python train.py --n_layer=9 --d_model=256 --n_head=2 --n_kv_head=2 --head_dim=128 --d_mlp=1024 --vocab_size=4753 --activation="tanh_gelu" --norm="layernorm" --norm_place="pre" --norm_eps=1e-06 --positions="learned+rope" --rope_base=10000.0 --rope_fraction=1.0 --qk_norm=false --attn_scale=0.0884 --bias="all" --tie_embeddings=true --parallel_block=false --init="normal" --init_std_qkv=0.0277 --init_std_o=0.00654 --init_std_up=0.0277 --init_std_down=0.00654 --optimizer="muon_variant" --lr=0.00181 --lr_mult_qkv=0.4 --lr_mult_o=2.0 --beta1=0.95 --lr_head=0.004 --grad_clip=0.5 --warmup_steps=200 --schedule="cos" --final_lr_fraction=0.0 --batch_tokens=32768 --seq_len=256 --doc_mask=true --train_tokens=410900000 --steps=12540 --dataset="wikipedia_en"
MLP neurons of a small language model. Each row is named by its layer, matrix (up: input weights) and neuron, and shows model dimensions 64-159. Each number is 500 + 50 x the weight over its row's rms, rounded and kept within 0 to 999. Numbers have three digits each.
After each neuron's rows, "fires on" lists the tokens most often at its 100 highest values on Wikipedia text that the model never trained on.

L2.up417:575531535378442468573453522542495502438502464579559428475501554508436495516516540553414490532465512562491462526555511448540580392508513410488528465460549460428476513441444550516539447494526527523524584483416564567515497602492511459450452569493433421475517414542495429527446537502676518460
fires on: "th", " Ad", "nd", "st", "y", " h"

L6.up348:588603563510512613504551562500493444541487526460511451506479555480454523468449483560388379516499514521524436495546586403524563523430484557489502518488513500420450484591485556603508471536489427489432519525475617460502461448524483507561571523550491519560467536445472461489466455498472481523
fires on: " was", " almost", " High", " least", ":", " high"

L6.up625:532490437540475485497501546462473498547448461599517480532389467596451477604561479498517623432537467482529487487507498484477461468469449644505595530449471526488526486506552510555526557535504472552468525514550520539452516488486444500522520500504556533545494484485458457519497498498466489486
fires on: " J", "=", " the", "J", "\n", "t"

L6.up665:476482436450476506517514491498501546459477524440411513540481461397474488542421570452587490472455541485535459589470513484395374569499551480491466465691498484567478507542498513454559551388486513524447549491465481526502515551546542408480537487568497521417514518590449456460561540484494533538
fires on: "'", "/"

L6.up523:507497507454507531530562458517432496505456529468366441546539476439455440427446475491513483495531603482504481480499467502558577490511459568528422518616498516466477503512558491520456390447391531471450490473428496521577522500467475457533553451537578477496529535491505513509564474561534481409
fires on: ";", " b", ")", " place", " —"

L2.up982:546571511495495423501535478424489518481494533515476546487470580458500594476484613450493485570429474383524512443436507469511421463453535544490511501526531410466462478515494530396463549579545543464498555499466470402432539554465469601460587455459579594626475432444521434459494443555468532532
fires on: ")", " in", "-", ").", ":", "s"

L6.up299:445587461473555472400513524434496543441424452524470529520453517434585399520553465510480606471598574433453510487538503511530404495505497437488472524484585534560412506493554459499447490548500359439512502534482451495538399451469516435510435475465520462447486546500530536549567489529562519550
fires on: "el", " sl", "er", " el", "ver", " place"

L2.up198:435437509454510496466545470499453533431456496477547507512557499462491571510502573458432465512517540481589542525476464466478486479617490460471481484493438533439537526533606529539565571512528493493482498440501559427423460505445481398463436576497457492415416533592576479406530493444457545433
fires on: "ed", "or", "ir", "ur", "ced", "il"

L6.up179:598432455584586574487423554499490494510515493482487501463462433534613468472587442529499454576453583488562478448577574461510505445493501525437555495509502541504511546494581524402457529401550486451538503542550502465451572499519440529499496453540419457545507443519552543542527490479507467599
fires on: " M", " S", "as", "al", "s", " Sal"

L6.up606:540498426550566578555504497445528566359472533574442480516492386514438503513519481515529477552470529580467444572496545420471537390432509400511574454463438514539531453560558508556497398459519465510541428554535462558395520557495524525512569476499541492445489442504520493557510566434589641516
fires on: " born", "ed", ".", " back", " located", "ated"

L2.up79:479469476543441478479462442480441401436551411511497490513503549532579538561597554519432370522507443420545449555543531554568508533397479462551507524514462482552481461584601544518578526442491498511542607545504610544513544399466508515484533545476445549474510564552470448424539398458423554447
fires on: ",", " born", " (", "hen", ":", "mer"

L6.up410:477546482503492462592424402536503528457501476549506509378656540448477481504522571572442542490483509472517520474461504556447470472465510515565526568421578533499498471472418510448562455427451532519515488482508490443399455486527443422448529524501444563458514553459553532592561425594497601533
fires on: " al", " El", " Al", "f", "al", "at"

L2.up268:563494520439456542564487579446484481495505501386569451448578487436493423553525458543586528606512519547494462650485415489410411395553521501579514450475513449564553496520412462455510483478443532495530425531462532485408482535539512485479486459668484511531525474523544593495492539481489507470
fires on: "'", "’", "ing", "ain"

L2.up504:582529556464476483540490469443519557514504441448443467519558487456486554520473512587439530562478528515569391515541467473503522426496426530563453491468532470484451485527526504510481504560544465466579447495466491579554540556450483669479538605490577490509481378541529513458528565586577485459
fires on: "og", "ag", "way", "et", "ug", "by"

L6.up186:531481430510582505489553550471397514560462483471533457543402489541486533465534565540497489533399533554541612476545412467370514492554458431457566566399435494543493494491525473453511529444393459512524600523534507427451544612400485512595480521522468503480452395529571474513464564464566450524
fires on: "on", "n", "er", "an", "un", "N"

L2.up418:531487467510466543531375505465500587486483551489467372516547541525588497544577565421434561528535430446382508600514424522515472485477560474547446407577525466537501549484510607477546599526540510519624443511543631471513489460459482444506445504547486467508480475484501517516499549503524479517
fires on: "F", "f", "st", "br"

L6.up453:493513479547552469537445531494516495524538472407489543552592468542522515385545466470574500597503377538433510469486457474468434572532422492525477591546571508527419485403500571470512440433554540444496554552531472544403536546539520506534445445499576407489486515540517499512441512449493471462
fires on: " se", " le", "e", "se", "ele"

L2.up294:576474528498452511537540546542491411470450570491572448517557489484537441619568517509516469475413474465496602539530462525429548514479600442426502546519564586445504413394483449485496510498513634551626419496562525511353497450493505486479514483512485507446377497488520440493533569492518540452
fires on: "ant", "ah", "en", "U", "ay", "er"

L2.up304:496543520575501499535471516529481499425444472524522535497468452529487506378528389500434496410513559497550456469518427492414611539580541390494584472512608505396566470521466484480530532443438483431454473501471495344573576504451495573451479470422526469474498497522663533547518473492560477499
fires on: "h", "'", "ra", "ru", "ian"

L6.up425:493488536496550529513473523464413479441517491507489445558468533486456469463601522536567595547543521481582458450534533567543556460469507467562487426431548566467569519517564495386523483565406489486455481557580448479449578424483474517531553502506535471513504549448499486540496454473485555560
fires on: " R", " St", "M", "S", " L", "L"

L2.up394:478478466412478480467520510483508536466561532496517516444535499509481469600563577540511515433531520475481441451519525657410426546494523399399562488552464540486448517459563501451533473514484483526493483438547577430526545532564558509406508446466481521539476545531547366528585508542492526507
fires on: "ul", "'", "h", " U", " Bul"

L6.up428:491508525532527526361482429455515521558505512430446567424500521460463509495478582599499471527462457419464474508470506475457576601598465488468441522536540393521542501533463487552508433528539460486582520448521545445567397473494338421458513463539501456492555511592473497529582518480483632477
fires on: " d", " st", "D", " dr", "B", " f"

L6.up751:609462396613408476523529458484535484525514524563525534486481467513470494548452509523449446366495507510594522484542496521463493537547575577497580533420587537485566541369544604529500509456495555491486588406475450500454444468453484508425500590460499577476580502475504470468569570428505363501
fires on: " J", " Al", " to", " as", " Le", "\n"

L6.up746:484500419530559526466538502531539493517577546616528458470424464608493502589490477469545459553545547453457401439480432451546504600428404476432583502514501502393499476541564524435532474612459479443548504449529510488480535480479474498439617555540440484564488513491466475513570488565438520537
fires on: "\n", " in", " al", ")", " the"

L6.up938:517513523460571525446445506515554532538428494618478548578457474482509470613473503381428482539542530479457537520534402473546401433524429471537404448543489516554607477523558531498458422459503552481475564468546553507457524384468564575453509500460561509439519471473628531563515498487568507419
fires on: "b", "B", " b", "h"

L2.up809:474478538471408431414602473472489517594500482605539485491515504571430484572476452503423551489518573513465423564439545443468523434513478519520569467536548497579544611531497525480565429545476475494523477524579498567480497412432525500440480630474550512432478509505463426610483474519490503457
fires on: ".", " of", "0", "9"

L6.up189:497546416506480500433511523534491445538528587564469478470424523407432572503456495516466554509438515613464467494548485476421491469482543442441555526445449520481466483568501563472567514533523484534472473451550535446474484553465556500516520529525527567526477489452581511490493475464569562445
fires on: " ref", " ent", "-", " com", "'", " inf"

L2.up704:544558451458412473543520445528377482480391615506484467414505449487444456520551501523512535478479515484584497520447437550462462493517591473518463465454451405529457549548571487584418502554491509531490460469513497566392513488534425550427516485469459434417488514480523509485482426546554501514
fires on: " al", " Al", "or", "'", "al"

L2.up34:536454525541536546459522461535576516572436425421473591468560402536555482592511400514513508481527480459480464480532505488472508502489516539567507542459454493476569384482473583490584469519444617493527555525561524476547495402487616462476491531488483509501473536434557515530362508424513439503
fires on: "op", "oc", "rop", "el", "ag", "im"

L6.up45:571492499446580487496531584530500449533487587545464450473487474485487515667472521535481576484585442616540450545490480522585466538431507489567539470534409450489554536456501481369499565473600474424518423475493481391518526475469467450510558511558487508601502489540516535503495423535495525414
fires on: " un", "s", "S", " Ass", "in"

L2.up210:468513548537451428423489540426502514519512531545504429535573512471572492489466430577481477491494456527531446510532453540525471455565441472579462533480599537474552469528477538443460543479458442521487486529393520555442456464434331547468446576497470521468437504491503535551488568609488462480
fires on: " with", "at", "er", "ad", "it", "ud"

L2.up863:591507526456481553486530477471509395579542489542585490467521602474603559412434500446501454463441482474490497471420424446551606534467520444475466504489467501529511614434495479445488516503500490548594556437481418526423592467502510441444500489583525515492394516432458557549469539498516559576
fires on: "8", " im", " over", " less", " more", " so"

L6.up157:468497414418469528644551482550489519416554394520591406414409539518630486522450471491485503435580494508530521435438503507487519492446513547515545498457515537548481522496477483482455509465579478544545477493489505568576520485545440558473490570510556528456430492571520489452488642536482401411
fires on: " comp", " On", "ed", " on", " dep", " In"

L6.up653:470517516465539504546474526464569614491532481584469495506391475634461477523525419455474377444531456582473484571464504487433461458434441453479557513486471387476487525522504450484511475455524536498503539552462480441507502541379503475540534520479510487488491436487489451582561558489415530439
fires on: "-", " bass", "w", " W", " screen", " land"

L2.up226:557445413472526505476535496467488517521455610444491516507465559585461473446488574508497526472531486454632472512434567495453517521478466465507516498597543577524461499412631489519483572501548479463529576520402488443574552515546488530507488510557503452516512422473564472470544490467505480587
fires on: "n", "h", "p", "1", "l", "ow"

L6.up1004:518501515591525511478601446461441506505535438497497472440552426532523487550554490515497597423440508566564514460469469512432491542569481490594573536552513472479512502506478544520471459476478443512497544458512492564468499464498492506505438547455568419546452468479558561538598487404513554466
fires on: "in", "it", "t", " r", " have", "er"

L2.up712:379535412516531542529511436428508420554432567548469421400417538524505476516468522476485455489491496501426503462596542472520473574529630506448486502490476497403476455529518513559558455441579462617523555518498458524445510470462435537487456573609515485530459516444550445539482452525456534510
fires on: "0", "oc", " at", "il"

L2.up136:582541525435546452456554497481373513464588435406563524489523521530596543587460485545510474476492624481439435595496477489534568462395581606523440511473487479522543513593447454520493503418410510575463427518475451442453513465450529568508481550548459547484490535432524498411550522560555520518
fires on: "s", "ery", "y", "el", "ed"

L2.up503:487464447530596524471502556563566577451519486531494373473508603469584502542435427455572521528540471478525472488488487473466552574437511550619544543483590515493476547470431521540461491465524460533430518400597577483538443455530405464461465510583449519474435520486442477389594409431511470452
fires on: " when", " if", "oth", " When", "f", "hen"

L2.up925:454531528491562499461411476485476547543526484475457555502456537528491528490495467443451559546476588449506544456474413495513477441448482513509505461528525492416451601610476460489575515514471425510510551489500551429473488538466509569502563568560500465497445552521548462408614519550471570474
fires on: "aph", "ob", "ir", " what", "ort", "ast"

L6.up279:437449500492539522490435454484561450585450539479532569446475560520471479501646475514475564561482424508536432548421494461456458583516433440544474508519468418601533525519554499482572570607526530491484536525523515495425508506520548532440439545501451466516545519453512595460544499476572472452
fires on: "\n", "uc", "or", " se", "enn", "orm"

L2.up830:457508437485376482576493536609420573526543521455409515460491516536595454470487523521468491497546553489445407498574422593546426552497436508574570541520553453552428501500582444548515454579503439445496488491427489472514525508475496466499557407427495479510616503478480580507548522459534501516
fires on: "\n", ")", "el", " play"

L6.up767:554485540549529471552576580447548544570492393508480521432481504482463516556531609489518446526457434509540475496478421524496424551477523535552507452552504520518595540407507537396539499402528507580476520466610517486497538488554463482513471496498418567458503428514503447489515571520428535536
fires on: "0", " br", "r", "tr", "'", " Br"

L6.up967:467541504453490393535486381443527423459520434500524511559463477589523538407428481456390562440450488565483522501520483592383489464645515462458522421538544474507477468494574513580558486554533489511513564577522540490493479485471562605503500508525419559464485493486466466531563531470491481521
fires on: " American", " Japanese", ".", " and"

L6.up281:567583458544540425516481368483484454425511484568556560472553459505467492496554441491451453512467456526512494513529540495450481532529447497546481464465599526568539470402498457525512474463473556512431444490524421492444474486555474477464522607556502580495512501463438459516546432471499456538
fires on: ".", " and", " two", " three"

L2.up505:586464466468586451420533424520611605472463562461482575510499510492436541558546561481535487542451456500545530436444514477485505470461564382456555497530499420550496541494515529499515493534574475521460511573574507528550498493580472522481504488560532420534594561493490569538581445499445602491
fires on: " under", " th", "y", "l"

L6.up82:441433569476628554454400532456510554613524506540485490468450537562603614573508487571512549502510566535546483498451530467477557453480455520503468473461579576509442523593386485519541458463472518460549520523447479525458614512535409431521545520572410520552497474558472472506539357487511503463
fires on: "us", "as", "ad", "ail", "z", "ust"